From a checkpoint of a small transformer trained on Wikipedia.
Size: 11 layers, width 256, 2 heads of 128 (1 for keys and values), MLP 1536 GELU, vocabulary 4096, 12.9M parameters.
MLP neurons of a small language model. Each row is named by its layer, matrix (up: input weights) and neuron, and shows model dimensions 16-207. Each number is 500 + 25 x the weight over its row's rms, rounded and kept within 0 to 999. Numbers have three digits each.
After each neuron's rows, "fires after" lists the tokens most often just before its 100 highest values on Wikipedia text that the model never trained on.

L5.up1398:497448515484532523459489500467484478517498488505511531492493478519516466503504480554469491475489477543501529541494515497479483486460530456489481534479447503533535489543461477468505481561524511525480517471488508494482589512503524491522496451486513472502479481473476544498497501519513471499524515536474514505479530515502442499498451529554530503487513509495521514480484466478484491499512455503491534504490497478512518491490484541476493534505498536460506505485508529501532506500523458487499456489501505529508523538529534495477525536532474526495493497490486454448469508460514462445
fires after: "z", " S", " T", " g", " Out", "th"

L8.up453:515482564483496457489490509454486502514495539506503526470538524488489498517511504471527537438524498526496495511488474512492546527474463503516480452513444484519497493456487510534513474470516516515536507524530521501513478555491501452516520492500512487501507508507547507461530502531519482461460486499487495480484496452483432456537501497523499493491520484488547491481483535483484470532533489508484492530476507472505499486496539490480462536511529476493534528536496520498512482519501485489457504491469477475496482527483498477500530501522526530476481549476558503447503511505489490473
fires after: " V", " H", " S", " W", " Z", "v"

L6.up899:509511501492535543501505520529508484552545496525483485489484489515466484505523494480509496476499552473457465494471518521510528502454469536539511469484508532488510526500514512496525472525503469551484538501490469497517473457472461468469512422531492466524525464455512515473476528523477522494526490483496497532524471535514517483560494476509479535483465487513544490514531519536468516503495553470513478479539511499529497482524503462509532502500508536491493501527460473526560487526468454518494468530496521513504479521464476493523518455518527502504519476486478513502485453499517496529
fires after: " to", "'t", " will"

L2.up660:486501451523462497454547509545522499514485485467459481476503492527485498467475489450515490491511502487482519455507503542490515501503506476466517475513543527483423485490455518467555483498520474515520464519499485445522474514482512515491499518534511465497451532531495500508501513482490486505529518467495460474507463523524482511546523531505531502555474474504545484483519465497496496503512485531527512543481503477515536535479509445513492469497488497491520536502489463491471470510519509490469514522518513525524567490472493490527531485539485545515490486524508470456496488490509486505
fires after: " g", " sc", " G", " conc", " al", " d"

L6.up1398:482525496538491528448531471483460510478519461472510522514501484559484501466504526460501502483527531528529483460502485536511447512492502515529521501484488478477514508546510523514468460476464469482499485519502529476560509529484506512546479509508496531473507513437506508472535503514547491483504485508486484514500483473478487461514485489518499487518501444480508513514465449485543486511490470520481464496511532499534503482532525466484497500494545468480474514463527439558494504527556513528533493530508507521482559540490490515470532515480510491454514488462513514511476474482510527522
fires after: " |", "r", "c", " Sy", " P"

L6.up812:500491486511477516500473483488512468518498519544520529495504502522526526526531524502475531519471541504489499508501502449487501479511486485499465503533527470542493479521485473481493408502520520492506494497494511487533497523500466513509463502561500510485450502532497534522488497530490503515486511518496485530474456534532510492518517495505472534485504477549489600482488491486489505511477510534485480542478492507496485542516512514498507441479479474482463506529511536518500516531412474473506504528464492496478569518505504476538527519545527481481490498512501515483497455491467464478
fires after: " |", " min", "–", ";", " Min", " coll"

L2.up1036:547495520499471534529504468524511508546540513478490517464522482484501465522491437507476477513512476504497516491508522554550488537499469535480544502499511493510496530524518526506488497506507508518513490434518493473489499481477553504463505493528480495492494524510512454509495555473463538520474456509477482452488505504532527450495474489494508528522440497486525472527508482514497459493477499511480489520498509504522478512517496459549550513459499513487491478535511515506516497487481528512525450519508580540471493462487525461485490481498500509495511494479524481513511521532487536536
fires after: " K", " P", "\\", " C", " pl", "P"

L2.up275:488519484479492530519486497505504505491518510485496499489474490478510503518499460504504491494525501578521498473495522449488472474470518489466523511510489487502421524471471516507484558540469475492534516492524527490496462460522499498500508477520491491513493513478532543516492521478482488507474493542449421503505500463518464470477477519479528483492534490476510527507513449498534445544509489502491514561519474507492492530478494506472506479460521561506482457480534501474493518474486508500486515489524510485503508528515457528570485522492509464487487516502497506476503495460469513506
fires after: "A", " g", " S", " A", " b"

L2.up396:471497481547504543493499524531490476464515527487466542524497506467506510484541512522520521467516508510468478544526514469482491434522530533489529540497521502469482498491514496482528526446483525503521496507493480509505482496488498477489483480492494545506496482516512501535489476500514501481448452510535525507521491505466468476469490544478501486500517537480516498479518498472513510491484536458512471476489496517469450537482475497518576492491456475516497502459480479553579520488536480505530506511483514492520494499475483478500453518454493547503516495489516511518529473550488506466
fires after: "p", "ail", " P", " Ear", "–19", " 17"

L2.up1474:513517518522513484443503500547547450497509530521520477513494498499495487495543512502536464520463450552464525516467504531455549530542472477492523504503530511465459523511503530516495489487521474465511487569520509528487473497517499527505511546486458448511495478465464526470510501555537481521491493534508489516494532480498462451536531519477498522467503508471465465467518507479508482488476510483483487496489499471491523481492470529552527503482513535529479487518539502480500476501502501505483461510486489452509476521506492542480519543522518514512478509509512513557499496493484496531
fires after: "ording", " s", " According", " ex", " part", "A"

L2.up906:489537501477469525479516508452479558525499493500507464509444480459515487476469486463501493500523525503509517527473511515550503537464532490514485504469500448548525526489517521470531501519475502488483475462486502513501497483520503534504487515471521479505477507489498520490481510518522498495492506564522470460491456527500528484460528458494517511541484541528533511536489515495510530478485508538490497490497504555510462491498536502492521538507510517527500501447492486498484534527478482483567490474461449512516475494498522513497549493525450507484541518491515489512458532512497501559
fires after: "\n", " C"

L2.up483:503496519488513510476539489511523536488500472497516492486480523468541492478502522505499483472513498492523457468513495475496514512527489485476475482543461537469471541531495493508531482480512495494505490482523502511553520488477488508499523562533509483465475483506506518493492497466542496500502481516546480461431450499505527514496521499462468481541529523509543471511516497480521510517493535490527533550484527521480502496502480486463463449524520464507494514533521524481472456483452494497516544521484473526460566495496444519508470523508539484544477507526514510523522487472505516520
fires after: " r", " R", " f", " m", "R"

L2.up561:525506498539470446548527464461508448435500489495452493514464490532497550480510471484476508520481525478473504499481483516520493482489488500516473496463472489464534508490451483570516487520454468506512529518513494501513516506496503470498544472495451501468526524475499486532469507481518499503489520493474464494497512528466533443484504476477536455503516436491500459551486500486489518482467516501510535481492498437521501470520517460520469525543531515523497485458513487510479496455528503520503487480518491465503482542496526535557485497501512507493501476483524516510499528539519516505
fires after: " =", " Cl", " le", " Portug", "e", " or"

L2.up596:518527487506532519490530499471463492528507475486503507488522476463494492518487447470493535481485488483520497474524525508512541475498468511520516513472500508554507498503477500543496525520474524505463492488462462537534462469466481461484460486463557484504527481465494480523492510494471480510525520516508489526547523501459510513488480505509464550529554476461494497430520539492516511501539489465473514491503507485482485502484484466525478536505506504499491543507506534446490538536523489479481508492503531485505477502515525533481488450515497508486459523461499470482524535475476509498
fires after: " B", " Ar", " W", " St", " D", " Pat"

L6.up1170:513482518485462464502562483463483486515469468535527518503534505498458465461502498481480489514488514446498525469493493501474497476562518508515491528508479520507504521476496472508503472471444474500511449445505504528559519499472474474510527455479493516497482492531511472465542537496516520509522525522511490484506504483433490546540520472494501491510548510482490454491487561522555499513492460482512487523443461482478510514483480442458469507506510508505522486511524499470490522507493551509484507494490505529520513547508487504476472548502545548514489519481527475490470533520496503487
fires after: " All", " re", " Vi", " v", "f", " Fl"

L2.up675:505486479496477529501475483486513501512479500531504489461508457492468484516490487531543480501504524498475480520499493517494457484557492519519462488458545521508535477500450498509525525506531501422466528522521486509502502515478491493524502514527501512446541500500528501521469498510492483475535496479490500459548506492488503501461500473510483522458501494528543499501489521483524483487508534526498519472488510525500514475485491531477485505512480491532498551506525518483520501484483453513516540476468492516482565480442520526520502514503489478517503481493506480508529523533517477446
fires after: " J", "J", " Y", " N", " Ma"

L5.up31:521498487503463521510489493482483517508533543481529472549450492514458476522476507522504490475489530498461506483492487517542510532514525481507495487541497496477478509498503553531472508523473461485508482478516507486521491518534499517499537415511517482499456469494487515517515505468511516486464541496502517497502509478513495525537500529478492445524479479534492501503519456468569467475552551520529547504503514508493463522509474505522535484486545492520501496501491481514507483500460464467480512525514486535508517536484458505458531503488470530479509504496488480483456550455491559495
fires after: " C", " as", " of", " at", " Que", " in"

L5.up696:492514533464472474487510534452484487497495502469499529492494534503507473498515531491505482554478518521517469521497481512493545465532465506513513488491476448467521511525520465496526484463505510475509491508508523506515495529536521494517464509519486503477524527509484487491479509531522476502473484508504551532485453544510486498500484531468533464519491533507479477493490482483492504471507504511486511478494535481527554467519491481476490511496503524528475516497509501502539496517500507488506565521478491478448504525495567522502499515543474495508550481503494536524478475488461569530
fires after: " |", " medal", "|", " opp", " mov", " comp"

L6.up390:490549505433518521481504541539499493523522514509529488497513461536474488512474493469509450470489479506482505455508484469491482519482461533483481481527522474456547533509481501505470467494492525510540486510507523509535510515515502494513487513481477525473554502481497506489496500487502495479478545522507494499471529498531473533508483475514509520518483519466513488452509506484487533475547499492522513532451474520493513528500489499482524497463498539486509540569502483528477485510525541512466482517506502540518534537477509514504510506479516503492464492536490479488504463503499467502
fires after: "\n", " T", "out"

L2.up617:483506491507501535473508453474472491535519464488505502548498533469510524558501498495471472472497499491495542509507533480546567525498521482520459477509535453520527526561487526489486521544487514488454475513435452466499491513541493475510482519521464485534482489573516529525517457510524483486464472473501510518511504483467480524550516453536471548484503491529516477474528486498479505520452492490511470496470469509526476434532502475523474522464493521506485530500548483496473518489460479522480501506540498449495491469497507516513505479514504546506559465500483482487503458485492523522
fires after: " C", " c", " Pr", " rec", " K", " bel"

L2.up953:552495529461492477513485513484479490523522504527524501492536452512518564530463452501483457492495523510471470520431464498509536505492509520511483450521507527531474505541502511511497519479492486451484476529499491510527495476481528524538523465520512546490535520486494488520507488538455512524508514466471452447484524458490507511483490534484505480505526506497472507445450505533518533471492509534500480539492494480500511516511502488466458481442539510448537542507510505541469519476464521517522480526508480527508494488486509501465511519530493506476491468493493454500513525497531507524
fires after: " G", " as", " K", " L", " Z"

L5.up212:510494526513525495514505543523535493466545495481498486550537516539524478477476475487505502495519469529510523515528514464511482504507484498515505533513470536517523493526513542462490435491473490505498512529485459532461530477502486557561493491496479540541477515487489535533496483498479477490481491503493499491511497471525498477510500488517523510493483503441502481480515506468486488494478521504484547493422461519505502520524498531497515485464484498483507492465516526499511399466550543448472486496474477465499473476525519485483501462500473517505500509521510513486502503499486494527
fires after: "c", " %", " C", " Apps", "op", "-c"

L6.up1255:514455502508510460521518557508510491506515528546470508490492445484522537518518480530526509489500548567484488502501511500471504496502471489519457561489467498498484502522460533568485489495519506509504519455477550508522478506515471510487507510558525533509515478471506520493449538497503522494506506504509500494466542518467511492536524524472528507489494484489524499485471510521504448496484475478565490468475481533478505449500489504464527515485487514513513477452570491468458482506493522502466488498477477474516495486467521496489510447501520563456511507505526486507530491505487503497
fires after: " the", " his", " E", " 2014"

L2.up1439:506513522499488521513548527481496438558478533485491508507462520471479492479490478587532496481526556485494475539453524479553489471506475468461506500505511518525527518514497483484492467486534556506500470514516476488501472477474503473540514473455481501492506499482519445548527512527534474517497490508501506550483492504508476493487532479467506481537539530488531496510503484521453514466542503510463530474521539513470494511505542508516532491473512500525501509534501490509483492471531514424437520489475494475509507499516488489513476504494517469474549543497511476470476518470495525515
fires after: " Cl", " R", " D", " r", ",", " Gu"

L2.up809:554472468451510516526472482490458480510524499467482518518501523503520483523478483453525508512465532519518485503493529479529535501487465511543490499531520479512476512538479500519553538495529469534437467500501460469521512480510498546524480516480480540484523500521539500449488491478519488481534528469470475530511509465512492501488490510497511470521487472497528527520460513506533528499484473487469514537504514458518509479534473475479519550482469523551492529449510477510487488498514499516444485541515551519486513488454529503465493521537475548471493470485501477458516471494536494534
fires after: " G", " D", " Cl", " Mar", "field"

L2.up993:489518457476514515490531524486526521502497490506490480480512506502522503475513499517475468516540509537447508546497492490491536528514468509476467457501528466492512501468462486491525513511510463481503505507513484462482489506499491520499522522497498476520479520504515503446505458515491535520447409525450463496507507462507484511507500458546530498463474481500514483501505474520516514486472488460468494503510465473513524486493508490496534480464479503516505491483546506497499487521463522568500497426486485549542450494515537484488483494519456488477519487497459500498546498504472561467
fires after: " g", " there", " There", " sec", "g"

L5.up961:512478457515493522508488529486486508515485481524515547448509488461546513490477511499481468476538456495499495545512510511498523492508519529511535476505540472485473465463499532536509540541464498510452560482464548494447488535493461492489479518484515491488445522504487495520529539488493487496517496493476497520499492521509538499521552476559522474492511501495498450467496529496460524472512466502569503449504473474511497450497528496498472514491511514509522470487449476501495523494469489492532518496528511528511494450451510477508483503499458534502493473492529487511505515500512521534
fires after: " v", " G", " V", " N", " st"

L2.up315:515472472493515511500523517505479454484553507506502498485519511467493493523473511496463507487503531497529518519495542511480471488489471491431466519471499507504522491539490517495517501498506543503480537536494517454481528517574455452524517513466499473496514505480508480535510530525504508527550479522510475506544478501493493483507523467465525511498532519520503500491496488499482490476483546548502512503443545469475491506522501499522570534488511452537513494533532508455472461484513513476473473497547489507451502499448556453470515487546501484542500520488501481497533458494501502474
fires after: " end", " D", " Cl", " K", "J", " pri"

L2.up436:496482457460512477481487510470508469519457499500509471478521512514484504488445495466496485495534501485493493506501489470499523506509551516521482505513525486548470489527475454472459465540493488537518471475482537513493486531502497519527505556513483448491504470528512496465474551470491471469496498496493497472500539501463459507511516493519525500577473503461541502493512455518501545514437524498526497526500496501559510549494497488493510463482532504487513530521482473538482511517500491564510502473476506526504500504501506501492515535510505449518487490498554487462488525541499508520
fires after: " G", " B", " g", " C", "ug"

L2.up207:515508486485518508515562551451452496505533532493468491465474486488496535421449513509505461510533508514465535492458492501488493503495449539509471516494501519490491510523498451500471504499517517476467522494490497494503511497501522516546507485517496479486522494460472513511479523458459514547547506552471468557493497483535493524496496505481514505496524471503498452491485480511467491491545474521539474501481543500481494495508504472512505490533529506497486540479480476524493497518500488476539456506530497484522533487501530480519501501522518505479479529489517491505498491511462550447
fires after: " T", " Sh", " go", " Ok", " I", "R"

L6.up46:502507512514517507504492497538590502486487523538474496528515496498509533485484515538522502486571496466500509505487497488492499495503525525484518483476477488490512521489534463522522486513498509513493507472506453514511493505499514477472492514466503492509493486470478511499503506507490505494474510484509517516489510507507498505512504492506506524495493483474466506477438472456445516521516522493499504514467477534480530525482461502511487491514489466459525522472523550536470520510540515532404565507509484489516506501480514524502486503512486539459488481462520465513500494540473500458
fires after: " |", "A", "F", " L"

L2.up238:483515500473510498510459469530451497457510543483487475509479451480495504477517475484517450512511547495467469534488476470504506475463499473457494537513486553516453524473504531529485511500519485487509531488517495562512479459491515538484501498492464478499499556488494504523519549513515481456514552522485542523518531534480487491489486543550498512499464523504516530542506463469480501501470492468507512483568493499475505512465484469509530496485483466472504515496489518480579514478531534511532513502517496494501495517510529468488476470519476487548481474482493500495496518506491532505
fires after: " P", "p", ":", "ly"

L2.up1485:504508472525530509506485511503489523498505471503513492493538492512505515469500535490467510506545474454480502494518527443541524505493544483464491466524493484458513471544492502459490491511541483451529541503492505531530463526496489512507466498540456487478498524501497522525491516520500537483480474511483483509509472538468545497535501487519526513509546483478487504477464508488484446480474484456521498488499478533496496472482462501519514499464495503520525491539496526484526543537480498524447519467490467498526518501513542497478485530504484509518517449529504535455481497473473509504
fires after: " N", " St", " h", "N", " said", "'"

L2.up1535:505459494506506488539492531488484477472514499495497495477534502489522488495508505556523466556545504519488506504521528457504497534461517441523538546511514477444491473535518459505492506478460517492494505436507503480502489531465519485515532509519532510480506500456450458494495556533470489490497500519472521509498520512489499501548470515506505472503517533521513514437480521500493511487484488538477483488509520561496482507494493502520497454544471528523514512536483506490485529519494496512515490508482471469515524460545513512496472493525524462465468494509521463458511512505510491470
fires after: " re", " st", " dis", " r", " pass"

L2.up1312:500540511529486557481508505518520504523463554495470504480495481488506511484502487484528463430502515482455510521464525452462548475481482432490468528479521534467513481462479514500533495497516521470532479566498504509530469475492518504475490494484525483503555512483448503473497529492479518492513469541502509495561503489512518570514505473506451507477522517560469502505493507480539491524503458452487514510496495538502502501489478489495480480483491532500543507478515492533463496471488500490513522476460484495511477462504480522498521496517485466460471492513519460499522490481473507503
fires after: " G", " H", " g", "G", " Se", "eng"

L5.up219:497500526548477479493495490544509546550505493501487505504480482516544491504475461516499478490495525478529496494515484482556506511502446508474442514501492492513472545501491523512509542476490500552477505524504483480498457513516515494505485512480458507494512521499490558510488482434483518467501471506457495516499489512538528520499510462430496493529510467492473509518477474524499475487458518494487478505471517503486548462497503499549543480482527541481521503480521517521473519530482504501486473499513497532524527438474487515510488543492496522460525501520494478516549494534503525495
fires after: " H", " h", " g", " the", "h"

L8.up343:520490478517498526473488502486495483513498483483511497534534522478484504552516497485507483462498502522505478543515490482497491484505490467480453480499498482528502516496513511490525464519495443560488514486519504505503476478505493479514520514538537500509528489479497478532480551516471484469506504579479491516477471474512532521455487476501471495503501525482461487518476481480478483480468493504512476527525510539520502491481518516527494495508461508496518504468470468524529525516521508471494520491548484507480537543472457617472424530544498459491507506518524515518501538493507510555
fires after: " |", "|", " p"

L5.up1236:489529497469479503495512490522542510525504489466523504513516448526509503492492504477514496491507514483482469495500502500479482477468499533539484503458499528448508486522492483537518532509465487543490442489502512510504501469523491509488549454516502449495504522482532513508511515477500480487529523499478452486507499496470466461483503507486507479544524507566455474528473507524480499458490520553506526497488516482522456458476504483468492491484502519536529442509517483509467499526547504468499494503527555508511477524520459473570498471498515470526511525534444507523512482507452480474
fires after: " to", " while", " by", " of", " before"

L2.up618:538492484479500465491529475471553517507531508521508522478519498485505519497483483526526514538480502510467479477515523491488486499499512441488517475536475468435524499530510488494549521554497515497479487569509509491517526491511456515476506505542508462482474506512500526484520532494556458482471505528506498525454536524493464512525516501469503468540506527501482456464476494493510503481524538533537464553530505480483511507513485495486476505499515519535461548518490475544481480515473485449510481527510520511515507478467519521538488487533499545502481510473489510459518468509520513486
fires after: " D", " G", " V", " S", " Mar"

L2.up339:507519451495469538467525477493490495514456467535487502497492477501485512467481508481477486525521528482522558549510534474480504488510494473479501494472445510502494496503469464511491495491444507516506482451491494495499515503484507535456474511490496500502513530451499529480502467527505514508487467500507460457524516483510545483525488453513520483528496504488542501495501482540489490486490540505523533515486504473498517456464501498515518482483549514523504481471536559466500484491527516529521496498468542506516528509492506507505502479503501497409452537529531493473475491477477509471
fires after: "\n", " d", " g", "D", " up", "==R"

L6.up1502:491503464522518530496554501521509552545523496503512437526502512498473511535514520499538450444499491444543491486501521504452516531514502520467487538503534511521468478535511515502498471524499502518482488449531506509525476502471501476466532457461468466488486505521474517521509479523525508545475507510487541501505492457527478505499495484461511521519506514550559553567485498522493504508562545512496537500489496480521519497526459471507535499479518497511449473514532538471493476480480463509497469462533449513524485460495542505551512544532488526491487495514510512464525487507486516508
fires after: " ", " de"

L6.up309:515515491469502511523478495517455505508492522506488523499472456425461499512523503503492553498509495507499543533479460506494547480501485511487460512542530502519480459522525534484484464509463475479501498493518519473509471474550543531533521535553513459491519503462544506485490522499549507535486482512499472519484498463435512512451492430469511475497485498512517488501468454501476532523508519483555481466441493453470493529470471487532521496478488480468554469485508510484517516505475532513466522515530500525516455509524509505496521513510511529457491484530541548501495489459509490461
fires after: " T", " t", "ou", " St"

L2.up649:513524491499492462522449469510501520524477487502473507461518502533509504499473488493499481496532501498489514573496529497476497518528549476491531460477519494509495466491557507506533514504489488488466493507488537486504463532524476482463527443493491501469510535572517516495506482519480494494477495493448545482478503543506496515526502467544512483480499548491524488511474513511515465507535551576506504514484481498518511489498471528523486528473467512532493506528496536481518448494510478451522498480545464494498501486510513518556460550473508474499487543522481500441529472500504474504
fires after: " G", " g", " de", " d", "g", " P"

L2.up831:513502523493500490499503516457484564521502526512489520492496480512518481515488490532527499515475486488485523486453527496521536516482500498500494452533502477516524479510521531493473508506504512502500532527518505476512480494516479511502477509506485559511495491508481512448551476483494482565498466493483491490530491522501481519475528480413477511525516521539496496551510480442495529475516499522480487509467451416509511501498494506509523549456532490489495466488494479473504544476529462431514538504545475531486474529511510524511495465505467497536512499491530481456478508477506503494
fires after: " t", " T", "\\", "-t", " det", "ra"

L8.up736:509461500492501530469493571476550492469474528461495499504521494508521491513486506460470495506506521491495468520473475511512515464533492478494464534524471515524515511512463536502504526440452508522470503500513508484532507501503519471511529532524526455555520492502504493527468490549546503521531530535537498486472526494468510477484462478458503471519518497463516504502469506455522509485478499484467511526451486507526507501472522466481501489506521461499500466508485532488497454492514490506488525512490495492482540485502513480523539496506469483447486488467470524463501523525510495510
fires after: " H", " C", " c", " K", " W"

L2.up137:507550484495491461514473504515509517521488452522495502562527455481482512497481483483520517499489506491540514487506493486547507451507483522535503462464569531478511488447491517521478478504511507483514453489524468539472480495493472531505504478474481496470482487520482527467568485529503547474499486486502505502475474496510473491451534505508467502450504496530485518478481474517470498522481534500502502514511466483504506505487450509454522476484514519547545535511490503455479523532482515529451503460476494501537542519472512488463492506548515538460487500489551522506473494511503480477
fires after: " m", " M", "M", "N", "-M", "I"

L2.up450:531544453519505483547486529490503479484518532510499507486530498480490502526468515520521508511522469512473495536489507521494500477557478507497442506453502468507540523507535488443497545512503493481458525467482526491513472476506490512493447544466517528576509503461518500544494467526464477461513530489497536515512507477482486481510473468477514526510477516474496513494486488484503479479516539470532509460470457490504502514487505512518519529503504517491488549463548516551468512530471516491410482466510508515515542496451519511516495484496508514484492464508508460498516490516493492477
fires after: " J", " B", " Sport", " j", "J", " Rod"

L2.up47:507485536519483502476482476518499489450518485448512489488541483453531518511521448462496441479515505476461499495464488478541494513522502513519506503489523520504492511494555480501508522501468515488475518451517493487500483493536491496491496527486477493518492480501498503511498490476497478526510458516506490477543485481468495494530493510577488475473454502492485486510498471463498509484482528500528486535502522495554561506533570488500529493466496531494499519478495455493476420500498532501516548526501499498536473494507520478530512525514517492493500532533472507481525520546520506456
fires after: " C", " Go", " |"

L6.up1079:504498503495455517500505500454506483546542467497485472514511518500542526441484475488509507530513552531470485522481505496485514499467494488483467518491517477480458456528531506519523493480521516503494546523489488498549493468528488536495502471510540508452429509531492530459491545479485497490463544539498513462498554529523473471499509506482472465492507481476461474470484500439466520484488438487528519547511489498483526524531495474484483510488482523490530496498483490485476539490506469495515510480480499515514491456525468581529511503505512504490502522521523529502535511493505497510
fires after: "|", "ag", " G", " w", " second"

L6.up61:522538475479475476466499494502515502501475489531496455496498510516513508510500529489526507483504550534483523509490541494497540472522478489512485496487469496509526482462506504506501509527499546501476492497526533493444495485520542477507539525507486525517480494519493471519526544534483539481510508486507534478513496496504511470496513489543486500507531464476492478504533468469515546541506502536552495507510490532526541528499472484554466497469504521514530514500495499471479502471470519504451479492461470494550506487501436528463524508523494484488509527507496488526468441546488509512
fires after: " |", ";", "en"

L8.up1282:550509482487514499501529479463540490523530479466496466505459513476504495518493489539481490504498489478511499423495481504532451467491469509490457477440538519534466538513508493521496456497509469477504513481456523501461495480518521465459536507467490515520462492488484473498477536502463526493507512506506512536504470478517540499476496478519509470557523497500498557485514492496467490462542496474485502490510534553534543491461480487538492519460525547521493502464485472459504505518523529529520529535518482502462496522494513500501491466501518509443498517505512502517543496503523514483
fires after: " |", ",", " W", "nect", " G"

L2.up841:494494504480491477527466528523496531462435509467463537464500483503462507487470507518501487498542505528470479457513517465534453549501510508463499467459533505511507461517480557465509515471509458500495511491555506486502462482493483479492511504511493478518505514495491528475506535500508505534530536516499501503503519554485495488496512533524481500530473465502477505526532493500502503484485506499495464529516530474496502480522517527527510498510489476503509493521507498503489482514488509480492505481498484512510521511520527563553499431515523468516486450521503487483499515440517517490
fires after: " T", " A", " ret", " t", "T"

L2.up1266:544536496529497562463461494494545497514507521527502487508533490478501499487477524492532511461494511531505489490500499491492464496463471526464504536496467539532475493483487453525522504493525522500445490500506524474506528506456507530523484515528466485528480437499503510483511499514509533465502525538519488483500474477524479495505545480557491457494491489512473523454453541503496520509513493482475525529486486467462522498491487505486529490468496521537467514479519461522512449512475515478491517497505474492558521536499522486472505492536526517479511515515524534516526500517489480520
fires after: "E", " N", "I", "N", " P", "ar"

L2.up370:515465499501521533477493501492492482495498505502571488522510490461508455452489531574510462511508532530469467463495454503500471525501500505498483522482539503546506481521501506475530490505507483520494491538502521464514447479491530541540516528504514473528513483510484521493472512501502521509548537524487506517506498521497481487519491484582492497448510547497454469465423477453468501522475507542512507476457470539502466515490495498494495503501455501505486500555540519526475524517456515502518507510479538427514486500486511508531468495510491517518498469549524479502475531518509512496
fires after: "ording", "In", " In", " According", "|", " L"

L2.up947:552494546497523531502518512488480481525508488509477513488507517493472468554448530587521492547517509509512485517482497465463471505530480485448471510530477521537516522518468486493533507482479532517488552506526504494513493504512497489472471518493507498506482533475516510512510498532491504519510481520510509502538525521500529493492512453550493517498482540483501479508518499484511496464498477501529542515492441491477485458528516453497542472502506470549505496519490484513544529505517519439497505479521525495475475528483499512538480481491547533517485535472484497521491504521462505485
fires after: " p", " F", ":", "-", " P", " R"